{
  "num_hidden_layers": 10,
  "hidden_size": 512,
  "num_attention_heads": 8,
  "num_key_value_heads": 8,
  "head_dim": 64,
  "intermediate_size": 2048,
  "vocab_size": 17716,
  "hidden_act": "gelu",
  "norm": "layernorm",
  "norm_place": "pre",
  "norm_eps": 1e-05,
  "positions": "learned",
  "qk_norm": true,
  "attn_scale": 0.174,
  "bias": "none",
  "tie_word_embeddings": true,
  "parallel_block": false,
  "init": "normal",
  "init_std_qkv": 0.0142,
  "init_std_o": 0.00317,
  "init_std_up": 0.0142,
  "init_std_down": 0.00317,
  "init_mimetic": 0.5,
  "optimizer": "adamw",
  "learning_rate": 0.00186,
  "beta1": 0.95,
  "beta2": 0.98,
  "weight_decay": 0.12,
  "lr_head": 0.0054,
  "max_grad_norm": 0.5,
  "warmup_steps": 248,
  "schedule": "wsd",
  "decay_fraction": 0.866,
  "decay_shape": "linear",
  "final_lr_fraction": 0.0,
  "batch_tokens": [65536, 131072, 196608],
  "max_seq_len": 1024,
  "doc_mask": true,
  "train_tokens": 729700000,
  "max_steps": 6305,
  "dataset": "wikipedia_en"
}
MLP neurons of a small language model. Each row is named by its layer, matrix (up: input weights) and neuron, and shows model dimensions 341-511. Each number is 128 + 24 x the weight over its row's rms, rounded and kept within 0 to 255. Numbers have three digits each.
A block is one neuron, or neurons of one layer that tend to fire together. After each block is what it responds to, as a language model described it from the Wikipedia text at the highest values.

L3.up20:101109142136111144114111128144126121120120122146161101114149127102108137127137112096098160139131098102164108169077135150139149128119092119148115176111093114154164109146156152122123152134121126123149114139091134116156148102162092110130119144134129149140074118151146130140141127105154194123085162138131137140132131138104155164166150139119136159136166159093121140106144132179092119073113106104131126128084181140185167139138119077163150155097155109127087135152115123141121179107177128149093144097146156139117117133126
L3.up256:093117108121138161162122137133123134139107114157126171121146137099157105148099157147081142118139105125124120132131129112112100129135117127132139123103098121140177167136124111150134174116104119099099108162096105140137138109141117097133095136116144095161075122098147146118141140114199145104098169142159144168133120130114138159134135163121125132118175149112130114115154113160128148089104148136121137158132154148154108133124088089081138130133131156128151121085135119123119196092183100174132133090153178131114111145103
L3.up833:125113142101126125102147149109143135133125142141114116132132140087088122174107157139119141160118143109135125142138133115088144135102141130122078118125130117146122146169095125126141142149119137128151109143109122175163187107126089125106130143151101045106082171124121138166124127119168123114077141144143130119121140129119170138124174132132148139136117145110107144129120095155101130112140107150137118139165142113112111167146117130155116145120138102151106088121171151112127126146111149150109100149151179136139101131105
L3.up1348:101114148096136140101113108140134144139127127137116149089102142093124113143117128153119165102139105139142137139142132121153176109133115139170121165102120164094125129153138132132110144135123121099117146157126122187180197162150119144100129078129117074086118173117164151089145118156143127124099140137138168147120127134107184148166159152115147122100111106102104125094133141144109149083104122052155149142118102139135144136098114142118104136088149100108117140099156079128115141141120114122128138118126119128109109130151
Season year-span endings

L5.up1658:151113159135154118156088129130137157137175129047167161092126088151111137153108170103098129122111122128146107162114137156108097122130094134166126120120135130097101122184141182142082140124108105145136132158156148120142149124113162121138139131132125126108133114137082188126132153142102123168137089136136135114119137118138152100122123123139119134068166128109132155138135146100108112149081127086119148146139123121128127157155158144158126143187160080147137101133179139121162135136156109148090129135122168117153084127143
L5.up1933:150098162096141098166102148117127107079139129091192166150154151141129152155135126152105134102120124118120090169134107109087152126101131139158120113148121140128126118155131115177093127088104125131105101157144142200154155065123117139096110115192125162144108124129118140107111125115117130161153082136119153130126132123138166114139136136104115127147152099144141152133141178106118147142130162094150137118170144131189096106206157116150143132156120144124121095112107113175098133125123120111130142150116152135160136126103
Numeric table cell separators

L7.up509:088143174093160158149149150120084101116112129091101152114106115147085111167151126125116058128153113135151145135162132124107115133139133121110170112141145110090196081154163124143106142133137168154130106144097107142125127088115107121084118130101138182147138118153107123118169148092125120151150116165120129110126137130105084122155117128120119119113134146150122128130150128141144146184103154119104127141104125158145127085153159094186046123142126127126081161109126077076127149126142123104085128163108098112155101218122
L7.up523:153105143159136106153160114102130112130132134113179097139132090124077101125092080139137094135118094180138103138123128143100150105138116106104153125183071133138101132121113151139103143134085148123123172116113193148167144132130119089106124159146146089157117110122111116138147124120150135117141142176097141118131114119109139109186108142156161157106140146150140111099108145151107130123131130127139122121159164158132129081150166103161105135142074120135112096105146115149128145121173155084120143104102095088127099166205
L7.up633:119081119168118155144118127140144100105101098103171141122105124115113154152191134136102100129160074122120116169151153123083103145133099140115116130118120099135151121146123145119103171122121139146073109087107176138135136102145165126099144107099161159159110115158152158172183108132140134163129119163137092090117114130138136124151101110151077121129182130144142106106089148153119126101080156101107085147105077132155138147171160160107138167121109168150129155147134105184166135126114135146150142136139139170135101135136
L7.up950:116090148134077092150132141160109141147102149128133118133119150145108113172144169154112103131120099107154107153109132116130163094153140120101141138126088135130155085153140131120105191111123116104109096120193083117154138105112140137103130116132117125126108125136153148103151083131168135143155114138119132119150085121100121138135168102078158136095108137110143144147127133088136147144135172114118154143126148125107088117166206106160077182111133099112074121156116071133138144118180118100139167122133109138171123195145
L7.up1211:171114115092108108134128113154127090152149129052152137128108119127119097114108159153125122114104117149160124133107116141139145128153135105082091130153138107102157134138152136173125172140139143124141104202107101130189131119095117121127114140109136109118071129127140105108128159136116134126124117139132157125160132137124088115133164139122152127139115133109097176131139156124133127113114216136166103183115103158141133161134180101134061127181125102115116102146093178121125161139156157111113148092140112073141116114174
L7.up1300:129118134146151105143089152129119089149128131079151118174135109135113125173129117118071115092112125116138151148119119128119133188114169132112124131190161092140150115141132129158109110158145105160077090125102128119156157145168133113095111141150133120176114165123104096110135105099128117166084147131093128147133126115152119110140108110170107163123179106142098157135148099074149115151091135102119123161158145140176099129139174110138122098147127129134155107094151128110136137142138187128120130157133142111177129147131
L7.up1452:082111177117121139148095116080109117107121103119143132112143146093175159126116117087080145134152095142165127178134142139098143129154089155103145098147142095150097124159119141121094130140100138137088135082151120114159172132134096141047109120120118112118121125178119165131138135133127117129135072125133127141138096106114152153104118138120122154108184131133128122136141158091158098110135149122149170117113133165144097116103145080134104114142103152123103111123115129174130154124176139123111116131120151160115106135141
L7.up1691:111090158144124134144150115130088120122135133122181112156134129130110133165143111149081127121145121145170055099168116121134127105129105115094124125114118107095102102126159121137133176115092179131165111145061146173116115119128127088112139143120144150154097131109154165125148153128130160123141118142134160133130115130106104146119107141144153115124139130162089134115140130149063102174160127122137117145136108146159129117154113105104118130113118158124097128110102101130138155092147123137122146122104146120123107149095
Vote percentage integers

L5.up1236:177109121126136089142131125138104099104180155089132094145114132136151159138126132114104106114175103122169132166095123169158112122135108123114103137078123125161133085135147158144162113146129102130140133143128122171116109160097119136136178123098125112100093128195160126154128145145134107145110126162087111126122141134124100157125152099142129102102144118122117111120103145139116123164139120124096154180127108132140130139145135148141125116142155142102134124091119126125132153114164161123100108160140122131182150123131
L5.up1515:146133123108129130120116133119125135146129142063121162167116113147149124144170114137069114095107115123145134146131091132151085148134133104128126122092167125110120110133149090175147130126125153111142068147145112158104113167149116134099170139103117093159127114140167135088118125103115121141124116165121099098090138104102102127123161096140140116087139162089080115114083126174157148145144084139132148145085128124162130118131131142135128116110136137105145101115108137154112125081160137176174113179146112156120143118140
Name-final word pieces

L5.up79:144108134129150129133091095080150105093112143103103159175118139097151133120102130134156141128112114129150105115139096146135123126125133082099153145162149099077137114170131148163140127096126106142156101125158112089152123139138133142102120129100148124100136181123099087097145094117144117163114138129177125142048121172147136135097115144136148125109126093126145106118128092129196137102115114139187108172113132135152125151143119177116154150143123121080093106113123150155129162112122150117141099129161119102156126164133
L5.up631:131132184130107119107145115146136092094102095135134110138132149140134128151105088101143128092123166127140117129142113151133128125101112074106168144113098112166110138135157188134113151103161131130144107145142107081155120139116137111090105122137146141100103106170096102098148088096147160165143173154081111145112111144143035131065127141121149127089127152101156138096146096115171139144086158128150129166116121148142099153138138155094107113137161134105115117138123114113126133116163155151134108141149104106128157186101
Inside quotes and parentheses

L3.up73:138124109146119135118122171116128161159097146133149135079154106136115142132136108138111132134125138185157133137118117144146148137121156088153164146130092141155084139148110179111123137092088109107140151167140109160183177141107101116140138154127161135113146098123104109096129170125149162136154147116099159145144114125136129119180107134116194108063147109111132129120120124126101129139112118149146115108103142139191194129148145140147068144156163122129096110156124102116173148098133129143135125115157160112112121140138
L3.up740:144126119195065137110142127156155107167105120114211144155158102132147105146175157138099093130134116113214134118106124169112114149110135059127109101092116170127105146123151139116114129147087134103113127166151157137145127129092145098129143098113101133143144104166120110108158152136164181121160121158117180109141093141121153159171140101141109119100148109093136126145137128135138148139106122102119141154147126133173138132134133133136127124172156126166098081171129137177144141091108132145112124121110173132139115128112
L3.up1380:162136156159139122116158184159129110163119117126108112104111156116117101143153076156105135123136072107119104117102121133089130137133126104101060131182125097137105112121145153154117157065097166121098100103143162119161174152149115117125124121157158141163119125080119143111148146118151151155155154156085148122134088123128127130168125146116153103072148146151147147139141138139115133112129123106165120122128126150203155192114168085166113113130164149133131130126121129133153126127131146152098121129108106143134138154147
L3.up1869:139130139131108159118121155129170085123129110106143164120145116103157154138117124174121127111136097147116112131145134121097166118144147096117119123136133080159111138152129162156129108092099139119083099137118138106159130099137121168105130136141120130125127113128083067091191172140120114181093125136109142128128148103095166123159142146127125125142136130117114169131134123141172129114135103132099125154180152144166160154119129150106122121171124165099113124130122148153165140065142176142134147097144113150128121149105
Table row-start cells

L7.up33:157113136127151116165183143116120142150164157099114132110164137110077113146156142157098124125124143087137122114155080147135121153133128128084110132119142133145143081176170126158147131138175155140152062131137122147142142134106154148114122164091131091153116134162176153116124134206131110136124111161109164122119124133137135125105123109136168095120133120095090137116088118135127115099160098107155133117116106130141149100134132138132114130138113149150093093148081095127091182115142118135140092158119140100115116106187
L7.up133:153119130118106144152158143104089139127113124070124193123155096106133093111146095139120091119099111127139158106147123162142091181093110128116161116082105159124082139146130131140132166128126087089141079095167132142134148151133117152105147106119119132119094108121164133150139098118144127162143093139102153116128101131089128135120157111067140124077077131076081121144115123150124148131166128164135137142139099140180122104152118137105103142155137133107127117098135091100151122146122141149157152144132109143133115141131
L7.up325:105101142117155130167128160114127120102113091080098128083134138141105116160118088112112130132112129117110150136140143175191133140133116152117129101102086142167120116121096101126092198103161145103125131133110095115115122084090122128135147153127148134116128102141162162112135098122164116144174149139133138096171131134081107144144112110102180143132121149136123133114142112123152126114121142158146128177148105162177109095140150107099133109115089131141118173122127063114150137143147140141140141122129108138129103135143
L7.up463:107143105108169159117131119132118124142097113101137095158199096152092068126147098155088072132101096144123136101158143140130127178144148118089112139104138108152142119127116097145112107129135150093120092138107119133131126134124162110128149140118150133132106127124170120160116065127113067144149133151105118136106095113105128121128150120090179105104103119128146103087101099159158121154104081139142109125134109156190108093111107145165120134098083143113147152125113099106150180098124167133148118120139161136132125138180
L7.up836:100139167132128082115146131161152151087130107118138126123147142144146136139111099117114118107176101127135104142151159077122102098157172172133146137136144157128150144145128124115087148159180160142104136128104199128123128107110135106128123135112163151113131104157158131129139117128110153145138116114099093110147127060112074117166129144143136130123115157117125147110110094134084113073125208142136127131140129117145118093161157111085148118135142140161148177170128133128116104154148129166136137113149162121144106138142
L7.up1316:123122149136121156113190151107080127123152137084147114123154128130160147185154133141096101069134095138122136123157136117131114195134115126084119106120127118133077112126118117161144151134169128146117136126060130148120112149144153140120105147095123118176076126161176166136137130110093095131118120149096101173119096092111117142122115104116113100093127127115139109116148134168120100158132168126156154103126110128156134152187123121122099136113075148136156113148134080154155131123122113181145146147157126119140165170119
L7.up1401:084146124142123100142153164146148135135072121102105120096185120125116089150185120173070081108106102106130132118109133119126138135116132121109101114080144165185172134150159102127123170140138115145122120137089117110134130127140116136151114146097167140138095107147198131114122103145090177146116132152090137137110140125112113142131147093120135113105105182111081125097119118177141091112165126153138125179108120154156122127190143145109109143150087154136120108129127073143136176117148126112118120132147137101087122111152
L7.up1422:120128147091098123094113146130131120105130150091149180145133120145083108127200126138081076118129086117132145112150136156140122142123136155137131123100110110130126127143114142167108128114139124109133110134116080155123121153142164162122137132113116108156113107135144141102158118164072135153124107157063106136118123091135118141109124094101131119080115149124112100118136137143109106139150121129129125111105125135193120103151127163094105148140125157164111102104077102130141128125122109113120110143158152134101128148173
Surname completion tokens

L5.up482:088120094154126149145113107163130126121164134134141083123159117116140137117124114129119146118174129132177108170158158080126146155107105169098096146148167130147133140171118106118115119101124151158134132142103129114135160141136104182109120131133111111107071130158135114116128138077131136142079100111108109120105125132152103111135134125093133168087125144152149148144100149124098087144093118084122098162124158151137137136182152147144135131129151107100104125091135112131106154125120157135173104132135133126124127175130
L5.up1340:134107173094127122145102126108099110102145115118115120121142112124088147164129130103132121131148144137106116130129105138131122113160118128161136147104121152112100096125118114093117176119149110156141090171136126121182157111131147142128104134148128119128139175161171127128140165113112127103087072123127165180089137147117143147107102116115143107064135148146122133087131120128109104147150178097131142138132102180124120116144144139137111163138121075099146138095110103101108156141084141096165121120079108128138124144110
Determiners and quantity words

L7.up58:147134148119132103157158140186096082118114101116126140146087126112098160150105128091111126147136130160150100144181144167109130099135085112171151141171137135081111132130141145100158160094120140135141112155110119159117116131125127120131149166142129110103163120108155131139150127112134128154133197121134165111110152088111097126082130100161066075119133178116142121137136103166123133158124099086199110184075127154136079157153143069079141112101126144094116168144129131135146131090103169164155117128145159168130139159104
L7.up484:144093146153087080137102136118132121127110126125164110130125132094122158144105118110127108126126126154159122160141128158129120116117127103128167132132130122136112117125136177139164137148134115124132112155132092130139126146116130122103108122134156116179108135110169109121143160139163146106131170116086116133118133119129067130073143136136108114115172158100130099100151124166166128149109129140124103146107128161120103098103126105115098114094119137107144136146095174134158179059140147153149143134129115134153156152140
L7.up830:128076126136143137145147144116129176133130105126103172119121090128101116164132135096125148141083145140157121129160096115111153107125123130127138127130112116129144130147156149106113146169121127169129110096179110134143139133125108135144087164090103135132139114094141110119149072140163165140157106140139137142114127154115136110098144072149141145121151145109133126115124108121169139100093115132135146166108164168165102099146128124113120154126111100151148170071100084141132160163153118112131110098099105124099156149126
L7.up832:162103141163103111134132157176089153117133101154113188139146113130135108196177123108113141079145141133115139102136129165123167051117115072176146127153106112146113102135143068131174128141123143146129136157158110127125129174126111133142076155100071116071124063083119132086151183120147166137058138165120124153121123129152086135089150100144112145073160196074119134106135145133155177124121160149172138122104147133097114114116118131091150120094098096152132144118129142150157141110125138153125114138152106168088171183100
L7.up1344:093145152098107170106142097131129120122156128140147080128140144086089123136101136103134143140143126059125067147125117158110124098116130107123129118130180130150090146118168146107166106135112071164172101135134116081155136099098088113128148137156107125179162131117135119133188121134119127093119109124115127160127172119105083161120106126153124121125121179102144135156099101110134100156155108140123118150108118146140106110126163097114117109153127116129124115152092126124114194128148146101110135125132145121146176129111
L7.up1526:101141110159090151153127106132096126148132110153121139131174106098073086161094102095136151104171114149135132117085143159121128099164103136145128131153141147126153140129147122100154147125103149137139124112110163116144132108107089105115138162134084127133162113142165107156158106129141166104158098068159165121089131120107125129119123130122131087133186161100149135096120065138108097114114151129145071140122158151173107089104113116157113109098135096102102149107154137171159139112171130146118091117143128117161174151124
L7.up1960:091099157168186138149140113146120092104123118125133104145128129101120157100130152110130186137164103117097098128161136186146168099128134152159108145160194138112098101126116113093183125109128103168151117127167118137116109121103133133106120080138071110127179141096112152120181080117100080093129144122127084189131129117159119178117136106132107174135108148149136149090142137110151139127116086098134107126115096138113120166117177152136158121092104090118141135137121104128145172105153143134081117138151098144148132157130
L7.up1979:138085133150121154121145119134083084157158087121104116120127155123129116162111096132128124109097096109141097133142154129056118128124107108106124161115110109118112114134133160119155152154111153153131153154162108126140146157096132133124125169101138114127140167134135126139149134120143147151175131128125141126127137127136050166097098109150106123115139177122133146079118137134167118130101101124168136164098160162113150155114139125075090135164133129086173164122107115108126136120179105154155111132172135131156188165112
Pre-adjective slot in quotes

L7.up88:165156138123155099121090167136124145119117138101161128151135168105090109160101143133124073118101118171140089143118137092174126107115140159145139150118122185129149126153151121124161163147135123141121156129120117149165169104140156135139128117149131098088085145132152095137137168111140116131098114166095115134121150101103143148109137184120118125135159104116104107108123130125095166100134136062150084128151114126153145145130096112158077083088119108098133163177181144124186128149086137068135134146140144118138132124154
L7.up759:089101139142138140152116132130135107165147119123149137129127159107115089211073115102121119138134108129133100162115126130144128099165100106134116159090130132129135104148152114141102160148123111137117124149118143127193131115116123129140114163165182116125133137128137164090139130135162119085132142127114185154120096117105155117178135182151157130133172111131138149124153093159154154103138133118158134133116125145149127105110119085131101143108124112077122129143104142126125177118126144159133127161117103152168101142114
L7.up1060:125125133072112123126123141130103107150146105120088157154128178126129075158093097110142134099135150124125154136107119122134100135180140156105081142123106131125088133138136144104132171127125105111115083173085125157189127154150110111141116110155146114121109184141151134078138137171105120133098139129098136112108154130078130151131158105066151117116168087136116128082141150124131137154136149131130178151133108103117149113144128103152092100151145162133128118072126122155123136150116115125122108115097103130169140153143
L7.up1089:133132166106088160164060113153102141099128126149125151135133143128174096156123147108116122109150072146101115102152129086161146104144117159134130112149102122109135085138141115131153125121127128097132061212118139153136140139175144136113117140109104105124094151100119138092143126158088174129146179125136139186124126113146170125141122178079090102134115156148139160110160161173120118141128133076130148131078131133123103127133142113153075096131080117102154149116141143119160200157139154107137078138105118122113135120097
L7.up1587:143105183088124093156109161121143115135159106102149153140175111132170126146080121101103099099168117180126114130129131170155152120154097149146138125114135143098142086176150129134131158122106125150149112140156122183172163126084153148125133131139148136146075116148147171105153148110132122126131097149162137108127073129108118158141117105106156109120135146110102121099167173171117134114153144133170138101138135113123101155116156109096116148130133137103121115118139127103118144126133118124097121143124148131145104171114
L7.up1720:109105126116149117163096126144073130165140119134102120185189154143134110127152103119114150108175085141137166123107085171159135143186106137139125161159082128090106115124103134157122156149118117145153102119113159184154129114165120112095113123160176110132117146143136108121147114116101137139082055103127114128062105147128107142114097143126176160126145113137122150126161159139149127122109156122136085115123149117138113119162137112136122134099094105095137097089081158144085118116129149093129120131112107137161137175118
L7.up1930:168097131103127098146105152176096103083113131114119138148121184126144063171085130101110109119108138105141155160118128127170131121144162132103101153127096153147093148138157127122132151134106110146142126128080121164148132128128085129125138108109164109129097171153161101119168104152165106153136163133082126118129113091123119172101138123101120149132137142146117115096117158150074143110125131114147133180155102119154139131138112111123103123117163128129160133140149121108138132124125140152163115149108132119160115127111
L7.up2021:153106182114127098181064116121106132085089111122136116128125157156146124155097158116112095090157147142101126137155111127146145140166118156117121177150115125132156080182135155084131128094128135115106115102113130138151167153112145139129080136114133104115127132162165114153146115117093120108116122108119144126119125125127144135099132148097148163172134141128155141084084125102132126111108148123138142160127161144130103117177101108163161118140139145122128138100164147150160174147124158128091144134141168130123110116129
Closing token of quantities

L3.up400:133099145139102128120129152170115119081128129116139115133143092109108141170087096106107157150132139123133060167162146166183132088097079150130121136136089138112108117119112135149096172161100122154133126121116112121156144103132139096141120099118122135149082191171176111132155136125139115127104123098155135137140138096122102139111146172124129169166132168100098141150161133099082128062135143115126134120113178191103079124142121093115152141097114146096131119121113097167129144086167131118137128091094110133103102133167
L3.up733:120115180116129133126101114129137111074164138114179101134197154100074154169135153109103121102110148156132105129129144161140126101152118139132121138122154162122106117144106193132111137167098132114141098131084093132208138122071107095158131121049155094141091138115141113114195102161086140130109126114164114173113177138106137123105130134099144140114105081105086142165119121103109136110141144112107126100154162134132110103121105081096058164133148151144120113135161162116163155109126131142106105137163110111137104214123
L3.up892:112103144125149172110132148126100114103178132109180144123140153104146128208106147145115125105150104120135104115168137152124104123119138122133133152098158123111117094143119112119114188161137152214124105112104148121176148122078152121138149124087111122117075145161150118119169137114085105166094117110180139137137134102098121130096113135118119163133110113109075167140102113088135152085184126121125099113146142160117083140122135072085125161108090126114142149077130132151121159107122128131098118124130163163165101177118
L3.up1641:101140172136138122117144121131124126067167129143171094128154122106110144151118119154113112117166134098133137116152131153112104130141163143142185131119141139130162151152130191131115179157134143194150104141107148161185146132115126158092116114123129116148106149149173107113160112162114117138146144108171116164105103106109133142083106123073162138161137142125116138150111094129170134072162140113166115145162140161116095106118152099097164159121122119100130111100097090120126175088129111134117119117115137133173109182144
Digits after number separators

L3.up213:139089164140131114129143144122108123091115103092110085095147157128177111145135125127108125119114132142109101205114135150131145109132124157128109166121075135145143089139110136155095162120103113085070105164136130118135135138155121151136103149164187068130134088105105097114157096127107172177103177120115109130131123136095162136127191178145131112086156119092154090144155124131105129058127145122143120150149131134155097103155118066132085106102158129102148140146150155165179125139125165105131144131124105124103124127092
L3.up715:136163133148127128111121098113113093156127120055154134115178135154133075114203135092084125129168107100178127127117137121130172133133122132126150130141109162111132124124123113129149120114149155139163148142128176153121111168131146157119152104126152101099130121120118135141158123152123173147121115174096138097118100112109103115134143147143115105077125105103142132140163150196133137155126166134113101107103138133179110117176122109122087144154134098156161141145117131148115124149100177159135151116130141103165158119118
L3.up1154:120127150134139138087153136177141111126114117069134115115101114133132130143163127137109164139102125133131102115091147140147141158119115154140101145112128136154098116147125119128140181164127155166160114161113171098126115166112152175109156172144166095107130070133168115123131089176121177179128135161133110094135108131104133113117124149153140139096118107058137124159148126152141123076154130144127135132129138156149124092157133112119123115129121125133164137143115143170152146053107124147113135112096155116136119130114
L3.up1590:175146143163170095113148149183132113113140124093149084114125126133090113144137098110092137158131146122164078138132133133106151124111121167134119118135105133123138136139159129129089131142086180157164142148186145146127123147101127157120171127175086113078141089152134145098151126158142149199145124162120095120152084163116110099133176100115170146070121097076127129118147108128141140088123123131102108165137117163084127124157131107105077140138090110121135139191144149153153124079123151142107146130100118098153128161118
Velar subword pieces in names

L3.up424:110098140172108086119124161163091119109118126131164126172128098120147124182124145109120115086137160161125102160176132188129133093088126083153122150142110127155144111132161140104137141132125142134141121157139139128135122115153100141129106123158108156185136119142134141113180135080128121127141147098103099145123135140100149177092136111104113150095155192088149140120141119142126125137119134122153081150068141119118107128168174110121120116126111104112104090118121151114155152135134140121104153158132141171163161115097
L3.up502:159126156156133132159132153127124148095134126088159086115149107095101146107122165132124160161107123090115100152153141152146148132165095151134088185179142143156100105132098153136130163104112124143168134135175107141129137150124117149153126130143124099135186094091126149153141112138065114152112125109121097153106121122122139156103166141125101132109124146104158123103130134135166121134121126110143123118118153114119144146158164079139108174155127132113108133114149117137144152106155130133098133086116134169130151140145
L3.up1690:141170186139139107107118126146114104129145127092142133153103142089154166169091153081132108161127156117102099151170136143111164099180106146136112140139141108156103121137116135141120152110148113107179131150100108155158145158153064127149107156145131142114135101100084103133152140098129115116140151134191113154129140108050114161080145161104111136122123135132131124094164142139131114132151129099177133108095169128116104167119155094098124098131130156103126162060121123095169145107144144154124119112126100133120176140145
L3.up1722:157091120156118116143126183157100148123155137114148142162139150110158143152112150093137113178108152147116134147100139146114137141138138165158156113133100097124124113135131182141129169139124148120144093150134092111138126137133119152094140144139115125134161086113139141168167128096107130123139154150128127188118138095134144147125141102130106118090113157123130134107118173113121084107130142114133122168120120108120082156137144126171141112120155100088113072129109114133163167085127115174102132129124128154134165163119
Clause-subject pronouns in quotes

L5.up663:113133154123112151112107121150148072133149151109111154126150145037151126150129114109131157111133089160132147130113147178129165118132120131149134133143156117115086149150118127118145104123157129131150075110118124148189151119119119161087136090119169162104116110131080172099144108159112122143137115130119133101098111094138110114141148129109128118099137108144148164155141148157115137130121174076184113139131144106162153145103141141130131131125136156108097112134130155161132119108116099119152110160168177145143115141145
L5.up941:124122170119122138095119151136143144129110128109106119163170116083120115119119124130113169113098114146170125120077117166105139112129123140183128109123116110146094159139126095126131145138167128118156064074134139148197150115150070115131148090128105160098114144125136174115191116129143143155129137153131114146116111102093115154145143107116146116094135082129110138133114095171144117124135146102175116142143155138154138114102159110149099160091128147116115119161122143157120139118106112093124110084152133145127112130152
Year century digits